{"n_layer": 10, "d_model": 384, "n_head": 3, "n_kv_head": 1, "head_dim": 128, "d_mlp": 768, "vocab_size": 3990, "activation": "swiglu", "norm": "rmsnorm", "norm_place": "pre", "norm_eps": 1e-06, "positions": "rope", "rope_base": 10000.0, "rope_fraction": 1.0, "qk_norm": true, "attn_scale": 0.0884, "bias": "none", "tie_embeddings": false, "parallel_block": false, "init": "uniform", "init_std_qkv": 0.0227, "init_std_o": 0.0, "init_std_up": 0.0227, "init_std_down": 0.0, "optimizer": "adamw", "lr": 0.00135, "beta1": 0.9, "beta2": 0.95, "weight_decay": 0.065, "lr_head": 0.00621, "grad_clip": 1.0, "warmup_steps": 416, "schedule": "wsd", "decay_fraction": 0.681, "decay_shape": "linear", "final_lr_fraction": 0.05, "batch_tokens": 131072, "seq_len": 256, "doc_mask": false, "train_tokens": 620900000, "steps": 4738, "dataset": "wikipedia_en"}
MLP neurons of a small language model. Each row is named by its layer, matrix (gate and up: input weights) and neuron, and shows model dimensions 224-287. Each number is 128 + 24 x the weight over its row's rms, rounded and kept within 0 to 255. A neuron's up and down rows have the sign that makes its largest values positive.
After each neuron's rows, "fires on" lists the tokens most often at its 100 highest values on Wikipedia text that the model never trained on.

L4.gate243 [158  84 146 150 118  87 132 125 161 151 164 146 133 117  90 135 135 110 132  97 112 120 124 118 168 144 146 150 118  57 129 119 118 133 150 132 115 128  97 126 110 137 135 149 168 109 169  94 135 124 106 109 129  76 142 109 118  82 155 160 143 110 127 126]
L4.up243 [112 126  98 122 144 154 125 116 131 180 108 132 169 155 102 122 122 137 132 150 136 112 138 105 102 129 135 128 115 137 107 152 164 122 135 186 153 144 145 118 160 196  95 107 120 109 123  93 136 135 127  98  78 128 155 112 117 118 106 116 148 130 138 121]
fires on: "c", "-", "ff", "d"

L4.gate709 [126 127 152 154 135  78 121 146 133 143 144  98 151 106 129 126 150 137  90  96 100 156 124 133 173  98 119 158 109 157 163 128 118 131 137 123 132 114  87  99 106 126 162 110 129 121 138 110 159 145 137 110 155 125 154 135 174 115  86 162 131 126  99 137]
L4.up709 [103 150  76 107 133 109 109 113 107 167  95 166 142  87 162 170 126 112 173 120 106  96 128 199  90 118 128  90 129 157 119 139 113 112 143 153 132 132 141 123 100 140 135  99 118 154 131 120 101 164  89 138 147 145 139 171 102 104 127  94 139 128 135 146]
fires on: "ial", "ist", "ic", "act", "ric", "at"

L3.gate610 [ 78 115 139 115 146 126  94 122 139 129 156 100 120  65 128 119 146 107  82 124 132 100 142 105 123 136 116 149  89  83 101 129  84 168 155 149 133 130 123 115 135 138 147 130 148 112 137  89 117  99 115 114 138 118 136 168 131 122 147 103 142 146 140 131]
L3.up610 [ 76  73 130 115 108 118 119 159 115 128 169 135 153 149 160 136 136 106 122 136 161 125 122 141 129 141  96 113 128 114 148 183  85 155 133 103 136 102 148 165 134 144 104  99 152 117 112 158 143 147 114 128 120 151 129 112 120 135  89 126 127 144 125 120]
fires on: " pr", "ic", "==", " =", "g", "per"

L3.gate511 [135 149 117 159 128 149 124 107 130 103 126 139 108 126 144 127 129 126  97 125 122 139 143 118  68  99 163 123 106 146 148 154 163 166 135 129 137 120 104 105  75 127 183  93 127 119 136 107 158  78 122 130 127 136 144 126 177 144 127  95 145 143 115 142]
L3.up511 [144 124 122 117 132 125 112 151 135 127 101 114 153 120 106 108 127 125 162 164 171 109 138 149 123 156 137 128 132 123 108 102 118 157  96 109  90 103 155 143 127 138 108 130 132  98 130 144 172  81 152 144 128 104 186 105 101 170 138 131 154 134 140 139]
fires on: " a", "a"

L4.gate19 [146 104 136 111 116 156 139 134 104 160 116 113 137 168 143  77 124 159 101 151 116  85 152 127 118 142 104 107 150 133 130 162 172 120 126 114 150 131 100 125  95  96 123 126 136  94 122 109  78 139 166  83 130  93 129 151 158 124 141 112 119 131 155 106]
L4.up19 [110 134 103 113  99 106  94 128 106 116 153 140 156 122 132 143 145  68  92 146 132 116  99  94 129  89 142 152 127 143 170 206 148 134 130 101 132  87 103 106  93 128  85 107 127 155 118 163 118 127 101 146 123 140 148  88 113 113 100 127 141 144 112 156]
fires on: " ext", "ong", "ing", "u", "ang"

L4.gate367 [147 141 116 114 108 112 153 160 153 122 137 127 134 156 167 121 167 140 159 134 131 149  81 117 129 145 137 121 128 101 137 136 150 135 126 147 177 125 118 132 109 128 128 166 145 111 125 139 108 168  98 174 135 113 151 103 120 158 107  98 155 143  96 130]
L4.up367 [148 133 174 175 129 150 128 150  95 154 134 163 126 136 113  98  97 178 135 116 116 129 129  88 135 171 107 133 114 122 128 127 141 148 132 125 123 126 142 145 173 100 132 167 101  64 147 176 144  97 127  80 100 110 119 149 100 117 113 155 134 122 155 121]
fires on: " sub", "or", " ob", " Con", " trans", " Nor"

L4.gate285 [128  90 131 129 102 109  98 101 149 100 156 150 143  98 142 113 187 125 145 110 106 153 136  91 135  99 161 146 139 145 149 161 105 156 112 114 116 169 102 116 109 119 134 115 142 138 145 132 113 129 110 115 122 167 102 158 128 129 147 118  99 122 113 152]
L4.up285 [126  78  98 144 100 126 149 136 124 140 134 148 142  99 138 114 122 106 100 174 102 122 132 146 108  92  86 138 124 102  81 158  81 148 143 140 124 120 107 106 134  88 145 131 137 109 184 136 122 130 149 113 137 124 114 108 112 107 126 131 148 141 122 149]
fires on: " |", "=", " In", "-", "ro"

L3.gate592 [141 137  98 111 121 130 114 146 152 106 143 139 132  95 166  78 120 129 149 105 125 138 103  85 147 134 126 134 179 132 180 126  86 169 120 140 129 113 153 127  73 175 156 159 148 111 147 106 168  89 101 145 152  84 144  96  99 121 139 115 110 132 128 120]
L3.up592 [141  94 120 118 129 170 157 139 128 110 169 111  95 100  99 110 164 120 125 125 126 124 143 159 155 123 119 146 155  87 144  81 100 127  99 144  69  85 127 114 121 145 139  80 151 156 173 118 132 153  96 151 135  95 147 145  81 139 116 181 111 125 147 107]
fires on: ":", "=="

L7.gate477 [117 159 119 142 122 137 134 170 156  97 128 111 158 172 120 114 130 118 168 120  98 115  90 131  96 142 130 144 134 149 138 155 122 161 108 109 171 150 131  96  94 127 121 127 176  83 140 101 123 129 120 152 108 118  91 124 134  82 119 118 126  92  89 117]
L7.up477 [127 128 114 159 106 169 111 211  89 100 153 131 162 140 130 111 127 102 156  97 132 102  76 151  66 163 158  95 130 120 150 142 132 140 128 113 128 110 147 122 103 100 101 183 135 116 151 130 116 145 117 198  92 141  99  96 129 151 176  87 127 136 136  94]
fires on: "C", "c", "oc", " C"

L4.gate235 [144 121 152 137  98 157  93 141  93 140 110 116 118 121 136 124 117 220 132  89 140 102 137 135 151 131 103 146 141 120 117 153 144 151 119 149  84  82 149 119 131  95 113 139 156 145 148  63 127 130 123 107 150 100 137 155 132 125  88 104 158 128 158 148]
L4.up235 [108 131 131 109 143 136  96 124  98 129 141 111 104 107 102 150 157  99 147 102  89 133 142 123 132 132  99 129 123 163 129 167 117  81 139 132 163 103 115 102 104 127 134 141 170 115 111 108 104 100  96 139  97 161 133 119  97 110  75 106  99 141 162 118]
fires on: "ing", "i", "ang", "u", "ung", "g"

L7.gate752 [118 155  83  94 181 131 127 174 162 130 132 176 137 119 178 116 135 165 141 102 123 179 141 123 149 119 111 113 164 123 147 141 127  99 155 169 121 131 130 125 116 149 116 129 127 125 105 126 110 101 147 132 142 140 104 162 126 153 118 149  99  73 122 107]
L7.up752 [129 114 163 135  89 118 168 107 134 141 129 122 162  90 158 133 140 135 152  92 131 121 162  93 130 134 139 144  96 115  90 158 126 147 107 119 115 122  85 181 149 138 133 135  89 113 140 126 140 156 119 134 158 128 124 100 121 124 116 137 107 144 158 125]
fires on: "l", " bl", " fl", " Bl", " "

L7.gate496 [110  98 137 144 132 133 167 141 139 104 111  83 145 137 159 127 148 129 145 136  97 130 142 100 145 112 165 143 112 181 144 117 100 134  82 159 138 170 139 137 115 171 122 104 101  57 156 163 106 135  73 159 132  99 130  62 177 138 112 140 112 146  94  77]
L7.up496 [161 145 146 154 160 115 121 170  85 142 125 140 130 133 108 128  83 132  98 142 113  89 136 113 140 160 107  80 138 163 134  93 127 160 144 125 100  94 167 127 133 136 135 150 139 113 128 117 122 141 113 159 129 145 136  99  77 138 106 105 103 102  96 102]
fires on: " well", "==", "\n", "omen", " was"

L7.gate242 [127 154 138  86 137 132 114 138 159  86 121  94 181  97 104 173  89 119 174 101  69 127  89  97 136 149 135 160 155 118 135 146 118 153 102 153 136 170 135 109 110 143 136 118 116 128 136  96 179 147 125 122 122 115 143 114 113 145 130 183  91 103 119 146]
L7.up242 [122 102 111 130 164 143 150 117 117  89 155 129 122  90 113  95 113 131  63 143 110 172 154 119 148  87 149  86 121 159 107 131 140 101 107 133  88 111 102 169  96 177 166 125 132 166 161 118 117 124 166  94 163 130  86 163 147 142 142 126 144 124 148 131]
fires on: "ed", ":", " at", " was", " med"

L7.gate450 [165 134 123 154 126 171 146 127 140 157 114  82 121 135 133 116 121  87 103  97 118 147 122 111 131 133 182 130  93  78 126 172 120 110 124 129  79 131 165 109 137 136 104 128 123 109 136 121 122 120 127 133 135 126 159 127 161 108 102 111 126 134 130  99]
L7.up450 [146  94 161 125 131 124 141 144 114 110 129 109 109 103 156 107 125  77 132 145 154 100 112  85 131 123  90  86 106 157 134 174 113 133 157 153 105  93 148 128  74 123 141 132 105 117 131 118  92 146 151 103 143 172 183 118 171 130 103 125  91  93 114 125]
fires on: " \"", " |", ".", "\"", "|", "-"

L4.gate520 [132 106 125 112 117 130  95 101 119 115 158 130 137 126 108 137 135 153 150 143  97 152 104 107 131 122 105  85 136 139 116 155  83  99 139 120 153 118 102 152 111 143 132 100 131 145 178 150 111 131 137  79 120 134 158 172 128 153 134 162 177 147 114 151]
L4.up520 [102 109 135 103 151 108  80 154 129  70 150  97 142 107 135 128 109 103 118 174 116 111 133 139 174 137  98 121 105 103 130  89 113 101 149 110 101 135 127 120 132 135 101 119 148 151 170 132 153 116 121  99 146 117 135 125 127 144 137 128 155 161 147 141]
fires on: "r", "d", "S", " s", "er", " of"

L3.gate458 [124 151 128 103 113 137 110  77 111 106 107 113 144 129 119 115 124 140 161  81 152 143 154  90 138 106 128 150 121 136  97 159 133 128 142 137 163  74 139 107  65 118 170 162 161 166  96 117 157 112 119 163 137 113 145 163 149 130 141  98 134 123 166 110]
L3.up458 [179  99  95  98 107 127  91 172 144 161 120 142 144 166 150 113 155 120 104 101 131 105  93 156 147 117 113 111 137 140 124 105 156 121 131 111 116 112 132 134  87 155 138 108 142 136 147 137 114 113 110 148 112 151 147 121 125  83 131 197  87 113 138 136]
fires on: "c", "al", "port", "ear", "id", " team"

L4.gate532 [111 162 106 115 132 156  95 129 131  92  68 136 140 135 119 137 117  87 108 125 110 138  84 179 105 163 139 137 140 131 127 186 143 135 100 137 151 133 118 123 138 124 163 139 121 148 105 117 129 137 117 112 125 141 109  95 108 138 154 181 145 104 163 124]
L4.up532 [ 87 172 131 108 114 116 124 154 168 128  99 130 149 101 158 142 124 120 184 129 125 137 146 129 132  99 135 106 127 127 171 144 162 107 116 129 129 189 126 124 156  87 131 161 166 126 144 109 130 182 139 127 135 117 129 143 158 139 115 117 154 163 113 131]
fires on: " g", "\n", "ine", "inem", " G", "in"

L4.gate760 [113 149 157 113 148 156 145 113 128  85  71 155 128 121 150 126 161 106 145  84  96 125  88 155  78 145 150 141 149  79 142 162 166 155 125 131 154 156  90 121 107 150 124 113 145 124 179 128 138 143 117 127  66 176 112 145 130 136 102 156 100 138 141  95]
L4.up760 [178 126 135 112  79 139 138 149 173 133 137 154 160 127 152 124 120 114 140 125 129 120 148 128 106 177 112 125 117 128 151 127 118 127 146 132 125 105 151 105 129 137 118 124  95 132 127 118 169 124 112 138 119 124 166 112 131 134 131 142 126 120 108 157]
fires on: "is", "as", "al", "i", "j", "a"

L4.gate107 [ 98 152 135 104 158 159  75 107  99  73 108 104 129  54 136 152 144 114 102 115 102 169  87 112 121 158 143 136 168 123 146 180 117 172 172 166 133 128 133 155  97 152 135 116 136 125 106  78 113 134 115 117 140 168 116 102 166 158 141 136 156 159 113 121]
L4.up107 [ 98  96 152 134 155 172 131 171 172  88 131 119 120 132 110 185 141 135 135 117 136 112 166  73 155 139 119 116 113 130 203 147 134 129 114 135 125 173  81 153 148 102 128 148 151 136 110  76  79  89 114 138 141 156 149 109 102 132 143 118 123 160 146 105]
fires on: " ==", " ===", "==", " ="

L3.gate742 [103 123 148 114 166 164 124 113 101 133 108 132 181 162 147 154  94 160 135 148 119 118 121  80 172 132 168 115 118 145 115 164  80  96 118 108 121  97 120 168 103 132 183 138 153 112  82 115 127 116  93 141 159 108 155 129 124 170 150 141 114 147 153 152]
L3.up742 [133 148 143  93 108 113 109 153 110 134 165 116 137 140 131 159 145 122 162 167 156 150 101 132 175 170 164 104 153 122 155  43 128 107 120 122 125 135 141 155 162 169  91 118  95 142 140 149 144 107 149 129 112 129 100  91 117 106 100 138 156 151 136 118]
fires on: "al", "er", "usp"

L3.gate209 [148 119 133 137 180 183  91 105 133 103 137 110  91  80 127 143 126 165 120 130 108 167 139 135 156 125 167 144 100 140 163 128  86 108 100 108 133  89  90 110 117 117 131 149 121 128 121 136 124 163 144 128  97 113 139 165  91 103 112 149 144 141 147 153]
L3.up209 [165 162 173 114 148 108 139 111 107  91 105 174 114 135 118 117 175 139 110 138 146 159 139 184 149 135 151 162 141 191 170 114  69  93 100 141 124 130 114 107 152 134 146 193  92 122 154 128  96 201 118 151  85 147 124 125 123 154 121 133 176 118 131 145]
fires on: " such", " Aust", " Grand", " European", "ust", "ine"

L7.gate39 [120 110 169 122 115 124 121 120 158 153 138 144 138 135 103  92 154 200 123 174 140 134 150 120 129 123 173 140 155 174 154 177 119  85 148 133 104 140 128 135 146 184 140 142 109 182  83 151 131 141 175 121  97 103  94 102 157 114 145 102  79 125 171 170]
L7.up39 [ 72  96 117 118 132 103 142 132 123 139 140 145 102 164 116 127  82 157 141 109 150 153 152 157  76 154 155 113 168 127 139 141 140 189 135 131 172 115 113 129  84 176  96 138 111  98 143 166 106 119 126 153  97 134 122 118 150 156 114 145 126 110 117 101]
fires on: ",", " and", "-"

L4.gate622 [146 125 129  95 138 146  75 163 124 124 112 149  86 121 100  82  96 182 120 107 154 126 131 150 133 152 122 128 112 150 113 134 139 134 116 167 155  98 110  99 111 108 170 132  95 123 159  89 117 113 129 119 147 104 137 144  99 119  91 133 173 123 104 151]
L4.up622 [134 105 133 129 107 108 129 126 120 106  88 157 144 114 157 125 153 116 124 101 144 139 135 143 168 133 113 131 131 136 126 125 113 169 107 129 121 154 166 129 119 130 116  90 148  97 137 130 118 140  79 172 115 143 170 136 128 181 123 141 154 150  95 149]
fires on: "as", "s", "a"

L7.gate666 [111 140 128 107  86 153 128 128 123 146 117 163 109 135 135 103 150 164 107 107 101 137 127 102 160 161  95 142 103 114 162 126  95 126  97 172 149 136 120 127 130 107 191 120  83 113 134 125 124  97 103 104 118 124 146 143 111  97 104 100  51 119  97 130]
L7.up666 [116 120 122 160 115 151 108 141 121  81 146 172 125 156 124 160 118 113 179 155 132 112 157  91 122 168 152  96 170 111 123 108  87 146  99 117 134  99 132 121 133 140 152 128 138 138 100 112 115 165 127 159 134 151 135 136 173 146 144 138 117 149 138 133]
fires on: " J", " St", "J", "sh", ".", "\n"

L3.gate646 [134 134 153 124 151 139 157 149 105 133  94 129 129 122 128 103 159 128 122 116 133 147 159 167 138 116 102 108 125 158 161 161 139 122 109 171 188 161 109  99 136  99 153  96 116 154 100 112 175 166 108 104 126 135 106 109 129  98 136 152 158  85 143 165]
L3.up646 [110  89 157 130 132 147 185 149 102 144 106 124 121  88 136 135 161 156 103 117 116 128 121 141 134  97  93  92  96 162 166 120 131 104  66 170 139 198 107 127 122 120 145 122 132 139 132 167 151 166 119 134 153 165 110 134 163 130 160 103 123  96 176 170]
fires on: "l", " also", " g", " railway", "in"

L4.gate210 [119 128 166 113 133 159 110 155 126 129 123 139  77 158 135 119 166  79 130 149 124  85 165 121 141 142 147 133 122 119  82 159 136 130 186 125 141 115  89 156 134 130 167 161 140 124 140 120 151 143  82 142 130 131 154 147 101 103 129 112 117 115 113 106]
L4.up210 [104 129 123 140 162 144 109 130 140 130 118 111 115 170 137  92 109 105 141 144 129  93 143  81 146 102 137 167 166 113  85 137  81 119 103  85 121 147 126 136 120 158 139 139 150 111 153 153 158 115 125 142 157 108 107 118 103 148 134 147 101 107 123 125]
fires on: " at", " At", "d", "ak", "At"

L3.gate726 [134 133  99 115 107 122 117 169 133 144 117 108 130 118 130  92 177 107 107 131 130 149 128 103 162 130 117 173 132 117 113 172 123 137 105 135  93 159  99 126  88 129 128 168 104 124 106 105  97 101 109 149 118  87 143 158 136  87 121 134 127 142 127 138]
L3.up726 [110  97 122  88 158 116 137  95 106 131 113 168 165 101  86 146 109 110 100 125 137 113 124  90 111 151 110 107 129 143 121 140  99 127 122 174 138 162 108 119 132 137 120 152 116 169 154 101 103 126 178 136 146 138 115 123 120 136  96 111  90 152 100 118]
fires on: "-", "="

L3.gate627 [112 136 127 149 160 140 155  87 108 102 120 122  63 130 110 179 105 167 169 106 126  76 144  77 105 107  65 167 126 110 125 108  89 148 128 109 139 130 124 121  72 130  96 100 110 122 123 136 150 157 130 146 119 104 144 119  88 122  96  97 117 112 128  73]
L3.up627 [110  79 143 105  97 148 128  48 198 128 141  80 125  90 164 180 144 151 128 129 125 126 182 103 149 136  66 152 109 128 153 116 135 111 119 105 133 135 103  88 137 100 143 117 129 110 139 110 121 154 122 140  72 137 126 109 131 142 126 135 133 126 102 131]
fires on: " R", "w", "ered", "own", "h"

L7.gate727 [121  68  95  90 154 120  81 148 114 117 143 151 165 117 145 124 132 152 138 108 163 161 127 143 142 119 172 124 137 158 112 138  72 135 171 147  65 160 122 136 133 112 174  82 156 102 161 156 140 121 158  99  86 138 149 142 166 155 145 160 128 147  93 116]
L7.up727 [128 109 123  95 114 121 121  94 103 115  94 148 166  78 137 158 115 110 115 146 132 144  80 159 154  85 107 119 130 121 140 108  96 105 107 130 135 139 171 150 131 181 149  85 105 152 114 115  93 168 118  89 104 111 103 150 140 132 124 152 109 151 146 134]
fires on: "at", "er", "-", "ic", "ording"

L3.gate169 [121 102 128 108 114 155 162 119  93 142 144 131 115 186 131 101 130 135 136 168 160 140 142 150 140 122 101 166 132 134 150 128 149 110 125 128 124 116 118 118 101 115 171 132 141 163 121  84 141 158 151 144 113 116 132 142 108 169  96 154 131 148 174 143]
L3.up169 [164 101 152 112 105 108 152 101 113 107 148 170 151 141 115 121 133  70 113  97 138 157 138 138 109  92 146  83 116 157 108 110 122 113 108 117 111 158 160 161 129 160 125 119  77 123 125 110 120 143 129 112 141 166 160 137 123 167 111 151 114 157 112 141]
fires on: " season", "s", "ax", "ks", "ather"

L4.gate253 [102 157 144 123 154 116 110 113 111  81 120 120 117  90 111 136 108 123 133 151 101 140 107 115 178 110 136 123 119 111 146 121  97 114  78 158 107 180 118 124 127 147 149 129 113 156 113 122 102 190  57 154 151 161 137 121 181 118 115  91 147 116 137 122]
L4.up253 [164 132 130 153 132 124 129 123 124 118 102 169 100 112  91 139 126 151  90 100 112 137 132 120 141 162 116  98 136  93  92 133 115 156 127 141 132 139 163 144 134 196 123 117 146 102 173 114 122 115 131 114 124 120 135 158 117 133 171 147 134 133 104 134]
fires on: "==", "ome", "ator"

L3.gate433 [141 109  93  96  86 145 112 137 148 139  72 137 120 156 113 126 195 152 151 126 124 154  97 112 150 143 132  93 107 149 141 150 155 141 151 120 101 141 149 140 121 154 117 109 121 179 144 112  99 143  85 130 117 113 143 141 100 101 117 103  98 125 140 118]
L3.up433 [141 148 122 121 114 110 116 108 138 165 135 156 128 127 122 116 156 130  94 150 119 133 101 149 135 105 134  91 104 127 132 127 130 171 127  98 150 141  95 104 175 100 106 114 107  89 131 117  86 157 142  96 132 120 113 185 145 123 127  78 139 113 148 137]
fires on: "ee", "se", "are", "ore"

L4.gate169 [148 117 163 131 125 151 135 147 121 145  97 149  91 170 120 162 103 137 136 130 142 135  61 148 105  96  91 140 148 187 147 134  96 142 117 138 135 124 101 153 138 113 147 114 127 131 118 143 110 118 103  95  97 122 127 129 116 160 143 110 134 114 118  85]
L4.up169 [148 104 145 147 161 148 160 176 109 164 154 136 119 160 155 151 130  68  93  93 182 137 163 123  85 167  86 121 150 146 128 140 137 155 141  70 149 167 140 163  98  94 143 132 130  69  94 143 124 131 150 131 117 104 141 173 129  96 126 128 135 108 161  77]
fires on: " all", " All", "ll", " different"

L4.gate424 [110 138 143 131 150 127 142 107 118 114 100 111 132 108  93  79 163 116 131 124  87 143 103 149 158  80 103 108 148 136 131 160  91 106 156  98 143 128 110 112 117 114 111 148 129 114 144 114 110 109 130 155 122  99 148 140 165 125 100 108 101 140 107 145]
L4.up424 [113 150 187 109 116 101  82 133 154 138 133 116 169  98 100 104 143 120 152 129 111 111 104 138 134 154 117  92 140 113 103 111 102  96 122 120 109 177  80 114 160  89 135 159 170 134 138 108 176 135 138 102 174 114  93 124  81 135 161 113 127 151  93 118]
fires on: "-", "and", "uth", "w", "on", "ne"

L7.gate633 [119 109 135  96 160 150 136  70 126 137 173 129 144 103 108 132 136 111 100 174 126 167 154 133 114 126 127 140 114 106 140 137 129  95 141 159 110 149 161 106  93 159 103 109  97 186 108 124 127  87  91 116 105  96 153 120 147  73 143 151 115 128 127  71]
L7.up633 [146 140 155 136 141 135 123 155 138 146 135 143 117 101 135 152 142 106 165  88  88 156 125 115 134 153 119 152  92 142  91 124 126 100 114 112 125 148 177 118 158 119 103 114 102 109 137  95 150 122 130 148 104 130 183 124 102 121 173 154 118 138 130 130]
fires on: ",", " and", "-", " |"

L7.gate277 [168 135 162  95 111 129 123 144 121 102 152 142 145  85  68 132 128 153 146 132 115 153 144 126  87 157  88 176 114  96 112 157 130 117 168 137 113 127 126 140 133 167  74  88 122 142 100 113 136 176 152  96 103  84 162 139 120 116 123 225 116 131 121 169]
L7.up277 [132 114 158 109 114  95 132 140 118 138 157  95 114  99 135 115 111 143 149 166 113 143  99 109 113 116 155 121 191  63 147 111 134 149 133  81 130 113 100 125 124 121 175 153 114 125 119 125 138 109 136 123 177 129 144 145 119 133  85 112  94 109 134 128]
fires on: " to", " with", " of", " in", " by", "pite"

L7.gate499 [ 83 154 158 113 105 108 125 138 163 162 149 139 128 127 145  71 102 119 123 133  80 165 171 115 144 128 122 152 116 108 139 162 113 147 152 164 109 167 175  92 148 131  87 107 137 159 119 122  68 132  96 137 112  93 130 163  83  99 146 151 117 117 134  74]
L7.up499 [ 89 162 154 177 167 103 155 126 143 114  99 136 148 121 149 153 163 114 112 160  96 131 118 140 104 127 133 112 165 157 123  99 102 164  99  98 133  80 146 122 100 142 142 158 116 150 144 120 178 134 109 108 107 168 124 139 183 111 167 134 130 137 114 116]
fires on: ",", " and", " or", " t"

L3.gate630 [120  81 107 115 135 123 114 126 156  93 149 106  96 134 183  87 123 137 138 130  91 155 157  90 104 115 141 110 130 124 105 149 131 111 175 116 100 177 108 143 108  55 132 101 120 126 148 107 148 136 111 134 101  98 133 179  90 102 130 143 146 126 155 114]
L3.up630 [154 120 113 107 120 156 144 135 121 131 152 106 100 114 140 124 133 173 105 137  76 120  81 134 129 124 125 130 119 116 114 126 147 154 175  91 125 132 132 136 117 115  92 135 101 185 164 124  92  97 106 105 134 171 116 143 146 153 149 146  77 147 194 151]
fires on: " back", " Mus", " Tom", "N", " app"

L3.gate302 [111 139 113 130 155 121 144 144  55 139  84 177 149 151 151 126 113 163 132 137 121 112 146 123 106 126 148 115 116 161 114 120 129 128 117 122 131 154  82 123 132 154 139 113 142 149 157 149 159 183 108 112 113 168  93 135  68 119 133 122 152 129 135 138]
L3.up302 [104 136 120 124 168  72 113 169 125 154 145 104 118 165  98  97 116 110 155 125 102  91  92  98 149 100 160 151 187 163 135 108 114 108 102 132 130 141 121 141 123  86 121 156 150  78 170 159 158 137 146 120 117 105 133  79 115  84 114 177 116 119 135 145]
fires on: " at", " At", " ad", "d", "aching", "ached"

L7.gate263 [191 129 140  88 119 153 120 129 165 122 125 150 111 158  94 119 131 121 135 119 118 140 127 144 117 191 140 161 140 104  86 140 105 112 166 110 147  74 118 136 127 171 163 113 133 151  90 127 152 145  86 106 126 137 106 127 145 114 105 142 147 138 147 110]
L7.up263 [101 135 140 122 128  97 114  93  88 137 120 153 120 105 114  83  71 107 126 157 110 163 137 109 113 105 171 112 150 119 151 158 133 113 127  96 157 125 129 149 119 144 166 129 102 134 124 155 121 127 129 120 147 152 133 151 143 100 126 170 148 123 173 155]
fires on: " for", " until", " of", " since", " began", " in"

L3.gate569 [141 139 137 142 125 168  72 142  95 131 139 127 160 101 131 163 121 127 119 166 140 116 121  96 125 127 122 103 146 155 121 102 102 127 122 150 174 112 163 149 127 154 131 159 147 188 113 122 119 136 123 102 164 126 139  54 137 172 125 147 137 115 105  92]
L3.up569 [114 108 147 159 143  88 147 135 117  95 122 120 130 151 139 120 125 143 113 128 118 113 172 141 131 153 158 161 102  92 146 116 107 151 109 113 107 128 145 129 111 135 103 148 160  79 138 137 123 147 129 130  99 164 162 138  99 139 111 119 104 145 106  98]
fires on: "m", "O", " l", "j", "ade"

L3.gate121 [130  97 128 122 132 124 119 129  89 150 153 123 103 142 117 127 109 146  91  71 152 175  78 120 129 145 147 153 132 126  96 139 140 116  95 142 149 109 117 139  99 126 134  97 162 152 129  86  96 115 102 129 138  66 105 150 147 147 139 133 187 129 111 150]
L3.up121 [118 114  87 129 131  85  94 156 110 143 176 167 157 115 134 131 113 121 148  94 129 145  94 153 139 148 132 132 113 112  95 131 114 105 142  89 141 126 156 143 137 129 152 171 159 155 151 108 129 107 103 125 104 182 153 119 129 165 114 113 172 182  98 108]
fires on: " Or", " con", "at", "s", "ig"

L4.gate302 [128 123 140 143 132 146 145 136 148 137 106 173  91 131 123 124 105 121 106 111 144 106 108 143 147 100 145 127 139 132 167 149 150 140 129 146 107  91 121 110 128 107 178 134 147 131 137 128 131 147  98 145 140  96 171 138 130 133 200 102 126 117 117  95]
L4.up302 [164 126 113 145 183 113 139 125 152 146 137 151 104 116  74 127 101 169 170 134  66 156 117 164 113 157 111 109 125 107 155 117 125 107 150 117  78 150  84 127 133 165 132 149  89 103 144 138  90  85 119 133 103 138 160 124 105 144 150 142 164 139 105 109]
fires on: " ad", " Ad", " im", "d", " Im"

L3.gate681 [137 118 144 113 162  91 113 112  99  84 127 150  96 152 109 130 110 162  76 133 153 129 119 175 125 124 104 129 135 163 127 130 161 142 118 161 148 105 109 142 138 116 114 150  95 150 152 114 144  90 143 118 155 112 128 165  99 130 101 146 141 148 118 103]
L3.up681 [112 159 139 105 143  96  88 147 131 129 148 188 146 162 136 109 100 159 108 182 126 136 127 128  89 150 163 146 147 142 154 100 129 146  67 101 140 127 121 116 117 129 131 141 133 136 135 121 138 145 132 135 103 161 142 152 163 122 125 145 137 124 163 132]
fires on: "it", " those", "ic", "Ar", "ir", "as"

L3.gate615 [126 142 141 131 104 115 146  91 146 148 139 206 137 173 104 130  82 108 121 100  90 121  92  88  77 120 133 175 150 187 161 149 123 120 137 123 135 128 103 136 119  93 169  89 113 158 144 102 162 109 141 118 113  78 140 107 115 205  75 148  93 136 164 130]
L3.up615 [148 123 141 139 133  96 164 129 141 143 118 108 140 129 151 130 123 125 143 159 140 124 109 154 122  98  93 146 161  84 114  82 127 177  94 143 150 119 110 149 140 127  87 109 101 137 166 137 120 106 135 129 107 124 110 142  91  93 117 163  99 177 110 127]
fires on: " Pal", "al", " Cal", " Sim", " Nov"